From a checkpoint of a small transformer trained on Wikipedia: width 640, learned positions.
MLP neurons of a small language model. Each row is named by its layer, matrix (down: output weights) and neuron, and shows model dimensions 325-420. Each number is 200 + 40 x the weight over its row's rms, rounded and kept within 0 to 999.
A block is one neuron, or neurons of one layer that tend to fire together. Before each block is what it responds to, as a language model described it from the Wikipedia text at the highest values.

Responds to: Pipe separators in wiki tables, strongest on the closing pipe after a row's last cell, as in league standings, career stats, election results.
L7.down1217,184,192,168,194,233,177,230,195,155,224,113,275,215,202,222,254,233,288,116,154,172,216,262,238,193,242,163,267,223,156,239,225,230,183,229,233,242,173,205,252,237,236,211,215,205,202,234,169,133,148,185,142,155,193,253,142,238,204,190,217,197,212,180,129,209,134,237,160,233,203,203,187,215,176,181,218,202,189,262,165,250,229,271,190,167,190,183,153,166,192,193,203,146,195,253,243
L7.down1719,214,166,192,226,245,200,228,162,201,127,211,235,286,110,269,203,186,220,208,209,116,175,198,133,173,253,241,204,239,209,237,256,162,125,233,248,213,176,192,216,194,164,256,183,216,185,188,157,151,159,243,170,224,222,247,96,211,212,194,174,216,259,179,195,256,159,229,267,248,245,195,186,176,166,153,199,216,160,201,193,221,177,182,160,242,222,218,168,198,213,229,199,170,267,176,224
L7.down2337,229,179,161,149,165,188,277,173,262,161,130,211,211,155,170,189,306,267,159,225,230,184,217,229,203,149,147,237,231,199,264,285,134,151,256,243,181,204,232,233,133,192,109,205,217,268,169,112,151,163,187,200,189,221,164,177,255,223,111,223,152,240,167,157,245,188,225,151,215,269,205,194,258,139,211,251,202,183,255,170,208,167,183,143,159,125,147,205,180,192,140,210,136,202,101,205
L7.down2464,210,221,201,149,202,262,250,196,204,201,153,147,210,259,183,228,246,228,160,225,217,231,181,223,188,130,159,182,255,214,249,264,189,172,142,244,202,212,219,263,214,252,155,207,205,292,186,145,187,198,153,167,146,188,126,140,168,203,149,222,129,199,141,157,157,144,199,152,147,144,248,141,245,231,215,185,222,194,186,199,191,183,272,184,176,154,197,166,259,247,251,278,116,240,232,196

Responds to: Year tokens and separators (pipes, semicolons) closing fields in infoboxes and tables, e.g. Born dates (September 1922), "| Party |", "2022–present".
L3.down464,239,232,227,190,226,195,165,236,169,218,160,247,249,172,190,279,192,195,228,233,189,233,238,259,160,175,192,224,189,239,224,264,194,210,173,194,289,139,216,140,218,166,159,143,149,192,133,262,188,222,213,157,224,223,176,192,258,183,230,173,201,212,207,207,208,214,208,185,221,256,209,162,198,207,195,144,239,226,181,208,162,131,239,298,155,159,153,211,164,179,201,276,194,220,161,185
L3.down504,262,283,196,147,129,204,248,230,134,211,191,228,151,135,300,228,308,235,252,149,225,196,180,190,197,240,175,306,129,246,228,238,232,177,241,219,213,227,153,243,155,182,149,274,167,181,156,160,155,208,158,267,154,216,164,206,173,257,236,234,295,213,182,228,128,155,236,104,206,234,195,148,222,195,226,253,158,197,246,151,250,224,218,185,185,217,164,205,215,207,179,223,215,184,291,227
L3.down816,254,234,238,206,230,231,146,134,241,170,176,229,195,184,169,138,198,196,119,170,190,206,213,210,128,209,173,197,270,198,188,201,219,201,177,177,261,183,163,183,174,209,148,158,130,201,226,249,232,176,235,175,176,193,133,178,276,199,185,179,172,256,204,179,222,271,173,234,182,250,168,198,206,192,216,214,200,272,163,165,131,202,294,182,204,175,200,191,184,236,233,190,158,198,270,163
L3.down876,194,186,237,232,174,198,264,248,218,216,237,146,199,249,130,168,197,241,150,204,196,199,189,140,138,159,182,190,154,125,193,142,224,211,198,161,255,223,233,237,197,118,155,191,166,177,153,176,230,242,256,230,215,150,185,256,130,155,200,213,167,233,184,304,234,224,232,107,134,219,135,171,188,141,195,246,220,213,201,162,165,203,185,178,224,119,210,196,187,199,167,159,207,181,176,155
L3.down879,249,140,178,183,177,204,219,183,220,236,211,297,191,117,256,217,252,190,162,187,226,211,181,155,210,230,97,252,122,221,280,211,229,184,271,201,249,227,176,183,167,173,189,153,176,152,100,212,165,213,174,222,182,207,210,156,208,224,179,204,252,150,215,238,124,159,175,151,211,238,198,196,223,128,174,206,182,205,213,269,255,225,224,209,190,215,165,238,239,180,189,162,213,220,177,223
L3.down1000,194,195,203,171,244,167,192,207,140,209,225,216,143,240,146,213,208,215,156,248,165,226,230,191,193,218,179,223,198,182,184,272,169,207,177,195,195,210,203,196,232,187,142,206,139,203,145,119,211,169,224,235,190,284,197,220,216,174,118,162,164,221,213,163,263,231,98,231,194,280,103,226,233,222,247,230,160,226,165,196,195,163,222,114,286,175,164,230,208,232,228,233,203,159,175,255
L3.down1180,252,173,227,177,180,216,279,296,227,148,188,273,246,215,146,250,138,215,130,238,189,243,213,250,205,161,179,202,226,191,229,240,211,227,285,193,199,260,186,240,220,234,121,189,243,234,173,195,166,238,192,159,206,217,232,238,165,154,189,187,172,266,195,138,152,231,223,178,176,161,157,218,244,234,187,141,132,248,167,177,213,182,235,223,174,256,224,142,196,198,250,174,203,209,182,199
L3.down1229,235,185,212,267,215,150,182,102,249,172,216,155,224,182,123,168,209,236,138,151,184,212,223,218,211,182,269,226,212,187,247,218,204,191,93,243,109,170,177,224,220,202,202,150,246,194,201,188,214,161,219,190,209,223,201,175,208,210,227,251,105,81,165,153,284,194,198,217,181,194,160,192,208,217,195,164,207,168,211,176,218,229,197,178,221,197,238,260,165,246,256,181,236,277,159,129
L3.down1301,179,178,107,238,200,235,185,197,106,150,225,211,192,275,147,202,164,213,128,226,214,217,205,218,196,248,252,223,134,99,178,157,214,236,106,172,201,144,183,208,267,165,160,129,85,243,279,166,149,165,223,140,230,225,192,170,161,203,149,251,235,160,167,245,189,182,195,310,173,181,199,201,178,228,203,189,169,170,175,279,231,213,172,181,206,206,156,185,125,163,241,207,235,130,158,173
L3.down1486,243,200,181,125,160,205,161,178,129,201,291,234,181,239,113,178,181,183,177,171,166,181,152,204,240,214,204,190,193,174,288,240,234,180,191,197,102,230,210,207,170,235,155,229,246,231,268,148,200,190,183,126,288,150,201,183,153,146,185,205,145,201,194,258,202,171,262,245,188,191,210,228,215,243,216,185,172,205,228,225,259,250,177,230,205,206,245,251,180,176,224,184,220,103,169,157
L3.down1760,230,194,193,214,233,161,208,204,158,203,284,277,200,229,75,193,235,228,124,200,197,143,143,268,134,167,220,218,235,247,161,235,205,187,186,217,186,216,263,220,257,155,163,207,159,159,147,99,167,177,252,241,191,140,217,150,139,166,159,233,133,241,166,195,182,202,121,257,106,175,181,210,222,205,239,281,169,107,191,187,206,199,212,156,204,175,180,174,234,204,135,286,202,216,98,203
L3.down1974,211,155,207,173,128,204,198,284,174,153,212,221,234,211,160,157,198,192,142,234,210,172,240,192,216,219,173,212,219,185,224,205,193,240,254,153,156,189,138,218,250,187,161,251,214,238,190,132,204,223,203,125,217,166,175,102,241,93,180,230,155,225,238,120,232,239,198,234,153,256,199,207,237,230,232,206,126,236,140,258,217,233,234,172,148,278,263,247,184,183,170,193,227,234,156,118
L3.down2004,204,274,189,156,122,241,246,146,232,220,193,224,193,127,265,263,264,223,192,170,219,236,142,178,217,217,142,243,176,243,256,217,196,168,216,183,223,229,189,231,187,267,141,165,195,202,199,174,160,225,197,212,166,179,184,210,224,256,207,195,244,179,189,201,90,135,162,197,176,127,263,218,193,178,218,186,207,196,252,255,308,222,222,227,210,222,104,217,206,187,182,139,191,176,204,224
L3.down2089,147,57,203,174,235,183,175,185,250,217,193,219,193,207,182,189,151,183,196,246,170,206,209,199,144,148,177,178,209,203,293,201,204,190,151,202,176,139,141,229,166,109,187,240,153,148,217,247,168,175,172,191,283,164,217,151,234,183,216,172,213,195,223,222,216,325,187,218,199,212,201,296,188,165,192,178,187,191,157,157,141,199,234,180,220,158,191,187,202,273,247,194,189,190,168,143
L3.down2163,157,143,226,206,254,168,233,227,227,222,147,242,219,220,149,198,190,247,220,234,244,178,150,210,210,199,201,173,230,257,225,237,187,189,220,218,207,191,165,203,142,187,199,215,278,197,228,300,213,200,232,213,238,130,272,171,262,243,175,166,191,178,234,144,169,246,190,177,179,157,233,205,220,184,184,204,303,208,223,183,69,209,256,228,83,222,178,240,162,170,267,255,123,262,208,196
L3.down2484,205,79,152,231,241,209,225,191,173,208,176,160,156,146,181,211,255,192,172,205,140,193,136,200,200,166,184,238,188,170,228,161,194,270,207,129,243,225,259,194,145,192,287,125,175,185,155,224,178,188,164,204,227,212,197,228,228,154,158,230,205,158,170,163,230,231,246,256,188,214,218,182,158,140,217,243,239,238,165,233,289,225,175,188,127,177,240,255,188,196,256,263,167,145,240,176

Responds to: The first token of a new line after a line break, usually a blank-line newline or a table-row pipe, sometimes a date or list number.
L9.down148,231,251,192,217,197,155,225,243,217,190,183,196,186,112,151,175,236,172,204,204,176,201,176,192,252,148,243,186,130,222,208,254,274,209,213,191,222,205,219,142,222,257,161,230,184,224,162,228,172,204,238,209,218,136,215,216,151,219,145,254,168,190,189,293,260,193,214,176,200,111,235,265,188,18,147,135,196,199,181,291,183,165,254,219,154,227,166,183,170,163,200,186,248,165,234,177

Responds to: Field labels in infobox-style lists such as Position:, Genus:, code:, and cell values in pipe tables (scores, years, goal differences), plus prose nouns like title, year, name.
L3.down55,257,202,174,120,211,205,220,229,218,228,237,214,183,139,256,146,196,254,230,256,138,251,152,170,223,97,187,194,151,209,213,191,240,194,208,189,218,200,249,292,185,198,237,176,221,201,167,181,186,252,225,205,213,138,159,222,151,206,152,141,176,168,169,158,148,134,191,250,160,292,171,237,209,203,197,226,241,172,190,202,211,180,207,172,209,232,211,190,244,203,238,163,198,228,288,228
L3.down157,166,210,105,202,150,173,253,214,238,126,241,200,193,218,177,220,244,149,156,208,191,187,211,240,220,175,237,193,230,161,205,161,174,231,208,181,218,198,180,173,312,189,277,184,191,222,157,185,257,204,287,276,182,234,198,238,164,167,194,153,162,224,192,197,245,152,139,252,189,262,209,133,179,304,227,175,219,261,247,199,230,185,241,151,181,204,165,285,179,311,199,193,286,185,167,185
L3.down403,155,129,199,158,252,141,181,157,154,143,212,208,185,213,216,222,187,202,200,186,222,188,108,235,179,270,157,208,232,226,177,217,218,179,165,196,205,322,190,195,165,173,174,332,147,172,240,191,219,150,230,210,224,166,183,192,212,155,210,216,145,281,215,170,212,125,200,219,143,268,237,198,191,220,195,235,195,176,220,158,121,175,203,166,165,213,200,192,179,217,131,137,121,235,115,254
L3.down651,211,272,175,165,192,200,196,225,203,279,191,164,178,159,172,193,243,277,206,175,159,238,179,238,95,233,185,180,209,176,204,188,180,208,178,179,238,204,188,200,156,180,210,130,159,193,239,201,156,260,183,176,190,178,201,244,154,124,173,194,207,210,250,167,208,238,190,249,198,192,185,217,199,217,211,143,249,271,183,184,222,160,198,294,215,244,179,195,200,225,277,202,211,206,207,222
L3.down668,212,207,158,188,171,216,194,163,248,234,152,171,160,166,223,237,219,200,217,171,182,154,212,167,198,229,188,224,215,234,117,111,192,134,219,250,166,214,179,246,169,248,244,137,109,188,166,272,198,158,232,206,249,185,237,193,248,224,176,215,203,150,216,241,181,138,181,126,178,238,228,192,215,133,208,168,245,231,253,241,211,207,207,199,133,178,119,162,191,179,241,205,224,153,184,226
L3.down818,145,173,195,224,204,260,221,242,202,206,215,237,206,203,222,155,163,187,230,252,175,183,193,163,160,194,225,135,232,192,157,169,204,207,181,212,253,199,144,221,170,242,143,271,190,204,269,131,198,156,166,220,269,205,179,239,169,220,199,167,195,252,187,224,223,169,121,175,171,186,161,107,225,307,231,235,205,121,130,231,157,133,159,188,172,203,165,229,254,240,218,232,218,149,171,222
L3.down941,188,140,206,172,211,207,270,197,273,200,177,85,168,206,202,131,251,151,188,203,205,177,149,216,247,180,166,193,211,168,193,150,232,265,189,102,219,199,161,139,152,177,150,136,250,253,236,211,205,155,209,219,162,176,230,220,216,186,207,198,279,210,174,204,241,153,260,179,205,204,207,280,75,216,171,134,220,142,211,178,287,268,124,234,170,213,206,204,186,109,187,217,228,228,244,175
L3.down1156,175,218,169,225,232,235,177,262,220,177,193,181,188,170,259,151,189,204,174,206,254,223,172,210,237,229,243,232,193,156,218,175,182,188,173,198,263,141,200,254,153,261,180,160,267,274,198,236,204,234,191,235,171,161,216,224,241,191,146,256,229,182,183,247,258,182,193,159,220,245,200,212,197,226,211,209,307,194,180,223,208,239,283,182,230,171,202,199,222,187,204,180,249,260,165,149
L3.down1171,163,140,219,193,233,215,207,278,241,215,218,222,144,172,226,192,268,200,210,202,196,232,168,226,170,168,146,195,194,154,237,119,233,183,183,174,211,164,251,203,254,250,218,153,231,236,197,187,168,242,280,202,150,88,241,206,231,151,194,140,212,250,208,238,141,229,131,100,202,253,181,230,188,171,248,199,253,224,228,198,156,188,193,213,170,166,197,162,156,151,262,219,262,201,144,203
L3.down1422,261,171,129,190,150,144,249,207,253,249,113,210,229,99,191,231,222,263,250,206,183,165,178,176,179,116,264,172,260,252,200,212,228,208,237,204,217,154,229,255,129,283,155,164,214,222,213,158,148,255,190,242,189,207,189,202,140,166,257,186,189,262,157,193,230,155,175,132,255,261,189,261,212,244,169,246,161,107,241,221,199,215,185,237,209,219,204,164,269,146,159,219,226,126,188,217
L3.down1600,226,184,213,173,143,189,168,220,255,241,176,226,181,94,199,203,233,172,171,180,184,213,217,152,226,191,185,237,175,255,214,255,227,190,179,228,281,211,167,207,171,179,180,214,270,220,194,203,158,145,194,265,257,113,180,192,134,244,204,203,143,200,173,136,150,150,242,134,202,154,237,119,178,198,186,254,193,240,254,105,227,198,174,238,211,265,253,160,194,222,225,211,240,213,224,179
L3.down1843,180,195,251,171,161,261,125,167,240,195,234,174,192,204,219,188,174,208,175,167,150,153,133,108,193,158,198,168,200,176,254,245,229,201,247,180,138,214,225,253,103,217,179,208,209,219,166,114,157,194,221,194,230,164,256,230,250,140,191,206,159,224,171,179,195,135,267,189,207,234,206,186,226,152,158,162,223,220,156,218,178,195,209,241,145,168,172,183,213,224,216,198,256,251,252,171
L3.down2190,179,201,141,227,205,199,250,219,163,269,101,154,202,215,221,182,133,266,215,238,129,269,268,184,198,201,269,247,183,163,174,205,192,185,214,200,247,105,288,213,209,249,247,122,176,200,236,247,264,206,193,238,220,177,201,205,215,186,212,209,180,257,160,212,181,253,230,136,220,251,235,216,232,232,136,169,191,214,171,235,269,252,130,194,266,163,307,158,172,179,162,145,196,193,223,261
L3.down2259,215,194,165,104,222,178,207,264,187,279,195,136,134,252,188,270,122,186,249,203,186,208,204,235,288,236,187,212,154,170,244,211,251,196,171,191,278,214,220,228,167,226,191,165,171,168,210,186,194,237,261,185,176,188,306,190,190,185,191,140,137,175,204,201,134,158,175,144,192,225,146,246,152,126,172,157,195,178,159,228,202,259,215,190,188,229,163,199,197,244,204,172,198,189,147,118
L3.down2285,152,182,165,240,191,196,173,205,248,211,196,211,159,150,258,251,206,289,212,226,238,185,155,224,98,210,240,170,207,118,279,157,237,225,151,140,142,241,157,220,198,218,248,172,295,182,254,162,174,201,188,215,194,132,235,193,237,286,152,193,211,188,227,163,245,254,226,128,138,136,147,203,154,149,232,205,233,155,209,243,214,237,171,186,171,209,145,205,218,158,244,245,190,213,210,225
L3.down2526,163,239,160,231,199,226,168,178,233,159,233,213,166,135,184,189,241,219,238,203,162,232,275,256,260,219,183,279,208,126,213,119,213,183,166,217,142,177,247,252,253,217,219,159,155,181,228,194,194,199,232,209,129,71,245,274,205,228,228,175,219,208,241,238,214,169,212,205,157,202,229,192,228,203,164,200,196,167,200,254,254,237,140,229,185,129,117,194,123,223,239,150,298,193,239,192

Responds to: Separators and numbers near the end of rows in stats tables (season totals, goal difference, vote shares), such as | or 15; also the after in within prose.
L9.down2327,188,201,185,192,196,237,128,226,135,191,238,244,161,167,153,190,199,177,263,186,196,197,190,207,198,236,242,195,191,221,72,215,223,236,212,222,178,207,211,160,201,181,219,251,244,175,156,212,162,248,175,150,252,148,173,186,126,206,153,191,203,181,167,132,191,251,193,197,225,122,136,142,181,194,223,215,253,243,221,189,195,123,230,147,197,286,243,139,235,152,260,195,202,145,172,185

Responds to: Final token of a year or number that closes a date, year span or table cell, e.g. the year after "April 19,", "2004–05", the "|" after 7,806.
L9.down994,226,229,212,230,261,173,222,186,166,138,183,177,164,289,207,208,183,152,175,161,180,205,134,243,121,188,178,258,177,159,157,216,200,250,251,159,211,164,220,170,183,222,161,176,203,225,220,216,228,213,202,147,221,224,201,204,237,139,182,229,137,189,265,237,291,221,167,152,211,222,157,180,143,247,260,211,152,198,219,178,190,198,257,210,237,158,262,153,243,172,212,202,190,213,136,264

Responds to: Year number tokens completing a date, usually right after a month and day or after "in", e.g. January 20, 1990; 23 November 1940.
L7.down500,259,174,211,192,228,147,192,205,162,214,125,149,217,218,160,190,149,207,248,191,193,306,231,161,207,197,237,162,177,190,207,177,204,264,226,152,161,202,253,219,184,191,227,187,239,191,87,199,228,208,156,140,228,241,206,189,189,122,229,238,205,211,202,145,199,191,193,216,238,177,212,144,184,230,193,272,142,226,165,223,185,146,162,168,254,205,234,169,196,159,169,230,202,245,198,257
L7.down2413,239,199,204,321,200,175,180,230,190,167,151,162,223,315,198,163,215,143,165,204,192,185,157,206,311,160,205,217,121,161,229,200,256,224,193,154,200,172,206,222,144,221,241,153,179,165,190,191,145,186,167,222,211,136,236,184,179,144,213,200,187,195,128,178,253,219,250,162,214,190,134,199,228,196,280,238,156,159,134,130,197,211,257,259,137,209,262,226,159,202,198,196,146,190,220,185
L7.down2418,191,135,228,244,202,200,223,193,234,210,130,137,192,220,211,141,252,245,172,221,157,191,132,260,136,183,157,182,198,174,91,215,216,264,221,153,168,180,211,163,141,243,237,99,197,171,248,189,104,151,182,215,172,87,197,184,192,225,191,163,179,208,212,202,187,192,216,160,157,215,113,131,213,310,258,190,214,160,213,131,192,239,272,150,154,200,165,176,162,178,243,168,281,144,149,154
L7.down2463,227,203,179,299,262,204,176,296,215,211,239,263,215,260,162,215,140,184,208,203,206,203,205,275,89,243,172,178,144,171,150,227,234,209,192,213,187,202,225,194,217,185,234,146,237,208,175,204,323,243,184,207,224,177,266,187,200,110,241,168,193,197,145,256,183,103,171,190,205,177,248,158,233,215,175,208,237,187,241,224,261,148,159,241,191,175,187,199,227,189,169,202,195,147,211,188

Responds to: The pipe or dash starting a new table row or list line right after a line break, e.g. | Party, | Date, | Genus, - 1984.
L3.down62,187,128,262,178,249,190,220,224,158,128,203,145,203,242,237,164,242,140,156,200,151,111,173,204,193,153,157,217,221,125,237,209,201,176,157,218,183,252,160,152,243,117,177,205,225,192,227,146,200,241,238,183,235,180,226,160,145,228,194,247,238,236,175,179,154,241,157,195,182,167,205,184,215,216,215,257,181,315,180,171,191,228,205,150,116,199,240,212,116,194,224,215,238,184,170,251
L3.down667,185,288,222,173,308,209,183,212,160,208,255,233,128,233,167,212,235,239,250,156,259,244,162,252,174,230,177,207,191,211,214,167,184,197,240,158,263,242,202,208,209,199,245,260,223,252,217,186,192,217,233,166,265,201,167,178,218,158,178,224,280,176,164,173,171,207,302,182,158,236,163,150,147,165,145,228,207,170,250,246,222,192,274,242,181,253,250,211,164,187,223,156,216,181,224,155
L3.down937,173,247,210,297,247,226,211,128,184,178,249,248,138,249,255,254,187,182,227,254,191,252,192,185,234,135,278,245,235,112,189,222,188,186,189,217,207,218,166,196,196,172,126,174,196,205,282,139,161,167,244,189,180,199,196,131,153,260,186,202,291,234,199,124,238,197,175,214,241,217,194,170,253,131,197,193,157,222,229,215,170,179,217,134,211,232,190,252,177,281,179,228,187,156,229,238
L3.down946,250,167,93,184,190,183,267,202,276,229,154,164,208,192,221,167,271,298,165,234,201,114,210,119,291,200,162,216,268,176,194,143,211,199,213,207,296,276,160,240,188,186,219,176,158,201,201,200,162,166,188,253,264,231,198,225,250,191,236,171,300,220,161,218,184,77,247,219,198,184,252,265,215,156,265,210,166,207,196,166,315,181,234,242,190,187,178,294,207,133,206,249,252,204,206,256
L3.down1013,147,246,234,177,153,219,157,233,279,143,272,250,166,174,189,183,187,300,197,150,201,211,203,220,155,243,159,247,163,302,194,213,260,189,186,191,219,264,139,191,277,178,137,232,188,209,159,205,183,225,212,190,197,176,230,221,163,216,231,208,299,196,166,137,166,152,187,154,132,176,190,175,171,158,166,252,203,190,230,175,258,135,321,293,276,275,116,245,134,200,242,289,140,186,218,287
L3.down1096,200,252,192,241,169,215,184,201,237,205,212,207,163,217,155,155,289,246,200,200,241,147,171,276,185,153,173,208,147,214,188,195,225,209,252,120,185,224,196,146,217,228,375,227,261,191,142,206,238,185,225,186,192,300,168,229,214,182,109,188,230,168,179,190,218,244,255,218,186,199,230,137,130,199,108,195,226,176,220,225,213,194,281,283,222,195,193,179,163,245,193,213,169,196,261,173
L3.down1102,191,203,150,222,286,248,243,152,131,209,215,203,142,217,121,203,206,160,346,104,190,216,152,290,162,215,227,173,185,196,177,142,267,179,193,187,269,175,132,169,220,159,152,212,207,195,154,297,197,178,227,205,184,206,207,213,199,189,186,196,291,191,123,236,218,173,147,234,202,215,263,129,180,173,168,221,170,206,260,255,191,176,263,223,179,94,218,247,159,263,169,218,268,172,197,206
L3.down1125,229,213,194,144,191,229,195,215,245,187,191,139,158,230,221,186,230,158,113,163,136,172,174,136,199,186,141,168,168,214,205,225,255,190,157,237,202,217,181,198,203,254,176,132,247,157,252,240,225,188,150,208,211,208,226,196,192,277,262,208,164,147,223,193,147,153,209,216,230,137,212,224,166,175,227,192,151,185,206,176,172,250,225,163,168,194,191,232,191,145,227,174,156,189,147,282
L3.down1140,173,211,232,214,272,177,188,212,173,139,176,265,215,214,213,200,218,187,216,209,166,222,160,199,173,202,194,152,220,204,207,212,215,210,194,170,140,180,222,255,282,238,151,48,197,170,177,197,187,204,289,234,182,209,205,187,209,239,164,168,151,210,195,220,124,210,179,180,175,201,213,266,208,247,228,225,216,187,158,182,189,254,107,200,234,265,143,188,178,198,179,178,162,236,224,231
L3.down1304,242,159,179,213,200,196,141,144,165,201,196,156,221,172,167,231,213,229,130,213,218,136,173,192,227,208,163,207,162,206,212,140,187,203,232,204,223,266,204,157,218,205,158,120,148,246,173,182,189,243,165,214,201,194,173,185,210,206,131,194,159,209,309,171,173,167,230,140,172,290,198,312,201,244,214,234,234,214,206,257,215,175,239,189,232,141,186,211,175,179,244,223,208,286,168,167
L3.down1675,125,170,181,126,208,197,302,190,255,134,189,274,220,134,169,187,237,182,260,164,159,215,248,281,203,174,160,160,261,250,226,206,264,201,221,189,201,218,164,175,228,241,168,221,196,167,210,240,155,253,239,150,228,176,199,184,170,191,179,205,175,207,190,192,126,88,138,211,203,150,242,281,232,232,174,304,197,238,259,158,212,235,181,221,111,226,184,142,202,116,158,214,162,204,200,192
L3.down1793,229,128,206,194,165,165,188,172,201,167,208,186,176,199,205,158,190,135,175,216,183,251,197,183,166,207,202,218,190,198,203,169,194,218,213,204,181,191,205,239,252,172,175,199,243,239,293,157,180,193,215,184,208,244,178,171,196,167,219,227,136,209,211,206,242,195,196,228,143,158,245,214,191,188,232,216,181,255,146,233,205,237,181,158,128,244,221,237,247,231,238,235,228,129,175,160
L3.down1859,200,170,252,215,286,212,171,120,205,176,149,112,197,228,222,192,161,237,230,245,174,179,184,244,180,188,198,224,126,209,102,209,121,213,242,217,210,177,202,192,158,183,129,197,196,185,228,184,251,220,215,203,161,294,249,167,239,222,203,242,205,234,244,171,143,262,232,235,194,167,123,221,179,155,224,188,130,187,242,274,183,218,156,236,235,195,253,234,167,182,170,223,141,212,192,163
L3.down1973,125,203,288,143,212,179,195,227,130,164,171,258,153,159,215,189,163,181,252,141,149,201,244,240,201,213,229,197,225,262,125,160,154,177,170,216,206,249,222,181,203,240,186,191,270,162,171,204,200,273,217,168,170,277,270,210,190,255,200,197,201,272,187,202,174,215,162,224,293,211,196,228,226,152,171,212,201,273,174,210,230,180,257,114,136,232,225,246,118,181,192,226,211,153,186,285
L3.down2052,116,214,175,209,285,195,262,157,192,213,268,282,187,243,181,198,187,230,205,204,213,177,91,237,217,168,210,183,166,252,177,165,247,217,242,117,197,199,222,253,265,224,269,161,233,217,211,209,220,185,293,126,190,222,227,147,216,257,140,197,261,204,216,209,234,195,251,244,262,241,217,144,81,193,179,196,206,151,193,204,195,223,247,253,186,240,234,210,231,205,277,156,162,202,232,191
L3.down2086,250,162,231,191,215,188,162,180,183,169,221,112,174,187,170,203,228,223,149,157,270,244,280,177,215,170,180,212,211,126,148,193,172,218,210,175,156,277,230,156,217,212,219,219,209,222,251,146,155,240,285,159,223,282,206,107,181,218,250,216,178,222,239,169,215,190,202,233,184,193,187,232,163,192,222,220,241,252,245,207,93,226,200,215,198,236,164,139,189,152,243,185,197,150,160,214